From a checkpoint of a small transformer trained on Wikipedia.
Architecture: rotary positions, no biases in attention or MLP.
MLP neurons of a small language model. Each row is named by its layer, matrix (down: output weights) and neuron, and shows model dimensions 48-143. Each number is 500 + 25 x the weight over its row's rms, rounded and kept within 0 to 999. Numbers have three digits each.
After each neuron's rows, "fires before" lists the tokens most often just after its 100 highest values on Wikipedia text that the model never trained on.

L2.down1029:497519521503513509506499492498504487500473489524503515489517480524487474457488519488504478457504478528517498531490526552506471519487524470463436483547523515498504510503566521465470513430499509482462459470535467500509529515470521449479497517490495507493489539535516519492552433527524514478
fires before: "-", "\n"

L2.down1227:521523555513538516512513529527517511530494503501506505489473496496525511464482491472514470499479464467457499491504500501535540516496481488475503488528497465490494470506477446517471526467476507477468508497541511490531486503458493519499508497546505479460472529501499478503519477522467481533
fires before: "-", " of", "\n", ",", "(", "i"

L2.down1122:498499464470502480507514482523528502526510458528521485544501467505519483461502503493517531500543488504461492515476508489460516490525499487499505515455548485471504521486496490521466526513520490495510435474489500477513522463520544494531497468519481468475514518482467562483522473492489502493
fires before: "-", "\n", " "

L9.down1103:475511488511513550528531462502540529487479467532505464495522511497517489430475525487512504470492501506472516462487429473478516507496439483514487492498459497513480508498504540480524539530505481491497512448482487554475524522505469479502522549517507509464564526471495487531509503514498503482
fires before: "\n"

L9.down241:464520507480496533500478504512508428452504496515582518513497498453531538484540512481538501504464504470511472499533470521544519531468490465486483485456521505507475447531533503495518525476522479452528588499468477505518507507507539479480476490491509506489531521470469501502503493454507550505
fires before: " 2", " 3", " 1", " 5", " 4"

L7.down264:506480531499507452491501490520499478524469542522554500485507499497459535489499494479493488494499481539493528504459495516546510483492475486495503481544519521481503480525490478502492539495470543510493473494517492507491472472498490447484505502540564531513491495525479527527474534521509523520
fires before: "\n", " and", " |", " ("

L7.down861:494527494520477532516471499487559472540485505510521485550490475479482494469517485519478501493515502450488512492503507537500483499506542534461472496492497491497478480488499464470493515521486535530505506445500483514503541485539512544481476493482483536521530488481511502504522525528508487502
fires before: " |", " as", " for", " in"

L9.down1483:488551518507521483501498497516552481545500475486530489458489502477501464511456482519467505481493502528504542504521496465469498521472504494455459477467519475520492463512498487497485478489460503494519513563487507513455486491504511501485479495484522483535478485538477514478548506484544492494
fires before: " that", " of", " to", ",", " by"

L9.down801:484496509503476514504470502464533507495488524528486498531479494453533517481528494451512487485475514468494488480516514476521477443503527504511486448501462516548526458538519494511482477494517480520538508480434497490486455503535465475498521503519466484496490518504506497513475493489481484533
fires before: " in", " by", " on", " to"

L7.down1324:473492540524463504495536491492502522519447503493520465484470492466522482487502513521496538492452490494495533512485487482509514469500527506516497498498448534515480513476475507493531503500516510455488526505491516506498550470476531508501481524468549518519513474507485504500475504524520481475
fires before: " by", " in"

L9.down1304:505453539514513507513528507488503473524466523579502466528515498507489523451528447506486489457488489490459461523488518508495530444511527527506492511521485472533481497484531513506489496496486477475483497476487492497497516476537511512498523532490536525480518494505464531482453486521513462506
fires before: " by", " from", " the"

L7.down213:480507508523460543517498470510454543515506495508491547513510489494492512534531471501494526454469535494520461532514459473496488513515538498519536489501513507521493485501511475507495491507496492462538503485472493520514501488535454487525490518523478486495514465481520511518523474457482532478
fires before: ".", "\n", " |", " (", ";"

L7.down232:440531482490513501461464506510501495454495464534515465531480506463542516504461476496482480473463523485489502517485534484467518516482461507449493525490507501533519486502459494481502490561419503497486494475534505478525558495490463506462492465505504468502556511466491497527526511510501465488
fires before: "\n", " |"

L9.down256:495471541541484515464493503482500485524480495529532457534499513459505496461497485474525483513532531552519502515479497508499493474521549535476488502526503453523506489496501503508520480509506497539554502461476485509504502475481506521480538497496496474477506497449456502518504491469518515500
fires before: " in", " from", " be", " with", " by", " on"

L5.down259:516503550522476519517533516546469482522505487509496499482541453484526501489498523433526489495470528475483470521474471509553519489510493455469493479485523531506534494481490472491512453474507486514517471477477486547532514506518509488487520519514528531527544499494490494426461517518495496504
fires before: "\n", " Length", "ott"

L9.down1446:537498518535484491516479465510517462481498543525500504485478510478529472502485457481521501502474451508516428516544509517513501495501469481498536473509460465511504493557514521489511483516511482474452514522535490473484493483523529488509452508513496505473531502477515501482481529522535518474
fires before: " 2", " 3", " 2:0", " 1"

L7.down1091:514496469501486501526517529521563462535498487529545523478549463490461464517505467518477485500505515512521499494555479487497524462514500510501472494515514532446524503513510516499493482543470510507540537474512483460493502499439515465509504479480517508518503512496518482474523501530474480501
fires before: ",", " of", " in", " United", "\n"

L9.down653:541469489533496566491470532518522503494488495494502493509472537508496500504474522504501523487504479515472566469491529501493511485477476485528497519493494501491523515469471506493442543497483467503498481472533492468502498490452518512484524472529512494504524508529457458458489498490536493524
fires before: ",", " and"

L9.down489:492473496494528516513438503510505503499498504488530507498493530493480457460471494520512463530517508498486519504465495505496476496458510485517474523479454477495537488540501503530482534507492521534505470516559466524515516521470525523499525477496480487481493547521485553549518566474544517510
fires before: " a", " an"

L9.down710:540514478535475456502523494522495537506509516509500498478497465515485467513482522498497534526530539515527485449478512508460453512505491465464522505554488463503461458513530491499495439494495536518510526474519447510537528510518518498519458482488487522455546503521483461502506461506478502506
fires before: "-", "|", "\n", "s", " ", "dra"

L5.down963:485497522536478486524502498474530478510466495506504495542521496530494487472512488464501503557479553520497477532482507473430501505474483499516524480500511497539537488503493492512492485527477447485499494485450532516507486554510492491534531460473441482493531489491414543517456506517488492489
fires before: " in", " by", " to", " on"

L2.down1277:539494480499510485488496482493507523478502481473535533478476485493508487450470555472465508517482548498472428521548492498482451482477487527486463508483524491535467494510548498478524453515522502528509514486521540543482534493466486516455531517507494496504510519516500490468521501490475514474
fires before: "\n", "."

L7.down882:470475499477514506513511564498504458435508514489541476468540513521528471481502463531496536497522540531488499514526489510458521486490459527511517493500432478518464548451502502513493505515510489483486526567519503509499504514537505483526523505478497512534479441492474518483505527525504472476
fires before: " by", " in", " a", ":"

L2.down480:518478485514498511490476483504491480539528496486502514518460508506476482511524469502546493471493500451505497499508510491512510527495498532446511518493459492499524447504584496478477530489492505501519484456523533474494541509444512510513479490512566487520497472496496540501507494473525512573
fires before: "-", "\n"

L9.down1214:437494499523519514518508488545513519522573506477541484501555482538481467523510508516529486509485510508530527479524471502506501527491495486487505492487502522480495503514480493492466497533538546536533547525539538493572496462478503494511498485492516505529499515517517510528532499484501522499
fires before: "\n", "-"

L5.down1201:507492486436473526483522506491514534504532517523474506522460525508476514498491507517474489472490495507557519518483493490511499494515494490447463499514474486467536491494499529491495489539560512495482525476513508510471539514497484459453511485543532469468505507458497503496493498474546494550
fires before: "-", "\n", " of"

L2.down1112:490502480491496514526512533482499527490514517517505488571481504501467516444472504515492486520482516476510492513513475515475486524516476521525515470460520518485470487495565492484481489524535494544518480513496495525455494499512464472488469522503546478465515509503509470469551536482483502529
fires before: "\n"

L9.down1420:552523480511478518502541504529486469481466466514477501516490439497473502527515499527516490504510500448472491494492427518522504524476497502512502508510518499499510508544568519532530468540477520519468509489499482480486493452490514515484557523500471556477498510492479492498537447511476499516
fires before: " "

L5.down480:479481432481551456510497496473532469473504493499535487556505527509473497461542479506513478501528566539503500490534473491533524496477477496522523467548491502492488466520497529468473495545520521539506467471479492503560539536518492503482466540501497492500500498496468483530483509473489508514
fires before: "\n", " ", " Target", " 0–1"

L9.down886:464523454499528534494520483474510492520457496477552486528510492501498482542491496526518481486471510474521509485508470477484497504527509508509556487519491547496453451507510482486496526510531542529533491501509495469498539494493483487490506492492506476506505470450501497449493519482519499482
fires before: "\n", " The", " In"

L9.down819:509531468493478494514509540495510485492478494534527489500472484531499492537504504498497508499508531491536518476513478531483512509450518479490516446514467497487506493462479515538500493545468467527519496530442531468514543474490447535459508485486518538452500482472511509524497464510498510473
fires before: "\n", "-", " ", "|", " the"

L7.down254:480528493492537534458479488499535508456508495484512493508538441499530499487492478533492526552488482503520501533509514488453488509493497509499473517557516486496488493513519480503473536513513505527543540532508489508489549521487539491502533458479513530508493504476524495501470569549538480505
fires before: " of", " for", " and", ",", " to", " in"

L5.down777:501506496528531478503471512519497500498492473505556477468502521486496525536544503522519499498477476472453457494503494468536494490457477521536489466517485498475478509448520519477463478523495496488462492491490482486537544512479479505511517505535517554500458525504481488517462505482515515506
fires before: "\n", " ", " 30", " C", " Archibald"

L7.down1269:505514555521443481510508498467476493530472506500519499517482494509500470479464493534552511487517474516550491505477498491501531505490512513538484476511481494497539443495483523478445473493512488452504501500515526546510498500499507514512507530503492522470503527476518495533514493547477480557
fires before: " in", ".", " from", " degree", " of", "'"

L5.down804:537510460506458517452524513531474467492562494515499475496531491511488495496495459501477510497509547488494505546512464466520501484525473534476529508512497498549496444481524491484457456473527480505478503459468522520515533493476491480487471484523521509503520470461493485477561488497508535515
fires before: "\n"

L7.down1441:541474516503518499494540514498537553517560513516462506522521524485523479488481507513506563474501547501543503515559540470531468462492537526486517503466426462442509504458450462485471497505519491490513523500540459525514458506495502495515506515494481499502500508468488526529491501496495512532
fires before: " |", ","

L7.down394:493498493504550487506498513465529514466546440476553518485494485496487531476506513529556494515483489536500543487515532493541525502486501524533447480459513494479464502494501483476491490518528515474510483541533557518503501511457518488485495530451523534502504493506447469505519518470505486482
fires before: "\n", " not", ","

L7.down930:505525469540505525488498532433509512498527476520554527502491481482519533508513533518486499522516499494458514476483503505493493502488508544528461510510468473516500511531507518518516519474476504507512436495497500509554505514524517479490550526547512546477489478488472486515508520543511517506
fires before: " the", " a", "le"

L5.down671:499481534515520493520482501487517497513451529516545502414527469465564501543488530487520496543510463484548475510480505497503505520500571508487494513533485470500510467476501543506510459516457517519467450455527492512540497494521481498496502514553515465490494504505524465528511451477463480507
fires before: "-", "\n", " ", " Length"

L7.down412:482461511497476501506547461478499491490485470458529471490531477482484523503523500516561517517497517473472486469495518503497521504525482480515512476500526490503436494530441473511519516505477481482518512526465509517503502528521506513487527510486512485475492502522465505490522524510511494487
fires before: " (", " Township", ","

L2.down348:510507524526455517495507494524499514527487527514484473542488477477441498482462525500475516507471471474550503495444516510493524477503486560489517478483502479517497490503540528456502546536503539514458509476483507478488559498510474498490508510527544488437457535523510507525514496545485493552
fires before: "-", "\n"

L9.down859:503516511492483507543505540489522507494525525482527507488434517494482503481506479475495493494482469448465519530481474497497526479487502533466495540479491502486478502499506475492507529548509507464477487538504491498507502491485542462519505529507488490524503488493498527483485528510503502489
fires before: " of", " as", "ed", " known", ","

L9.down1392:484478546519443541484486511536498470485537450502519516472471504530505495531527484512497514490524514538543501549459508463480486463466503526461520512510459509513495452491505475541473515499490445450478433494467487513542523467518500505465526494484514538503469516528498516504478486497465535552
fires before: "|", "\n"

L5.down764:484524498477513499532504518473551501541519475500517545515503508481485455523508491536499512484480512492512526509516519465512467509450534486457487492541500471499530521513513495470492439543491481494489472522544514473457495484525476474496472510460495499501470518517532496533499498483537512520
fires before: ":", " that", " |", " the", ","

L9.down416:466486462531478536498515503492497513522532497474508516507511542491486496433510487484491502524485476530487483453432503495502536468508485496488480493546512493465531447541429487516498514484526497508482477504549479517472498468473495522500544483490498532485542478504487469497514478538493535522
fires before: ",", ")"

L5.down931:479529475449471521529514470487524440465501499532495484510468489533545517462494457519492506465458464494486498510496490501480505471492495476506473513498482485497502516521551506528503493491517496500479484489487453506506514541487476486495504492531510488513508556488490521497511496479542487478
fires before: "\n"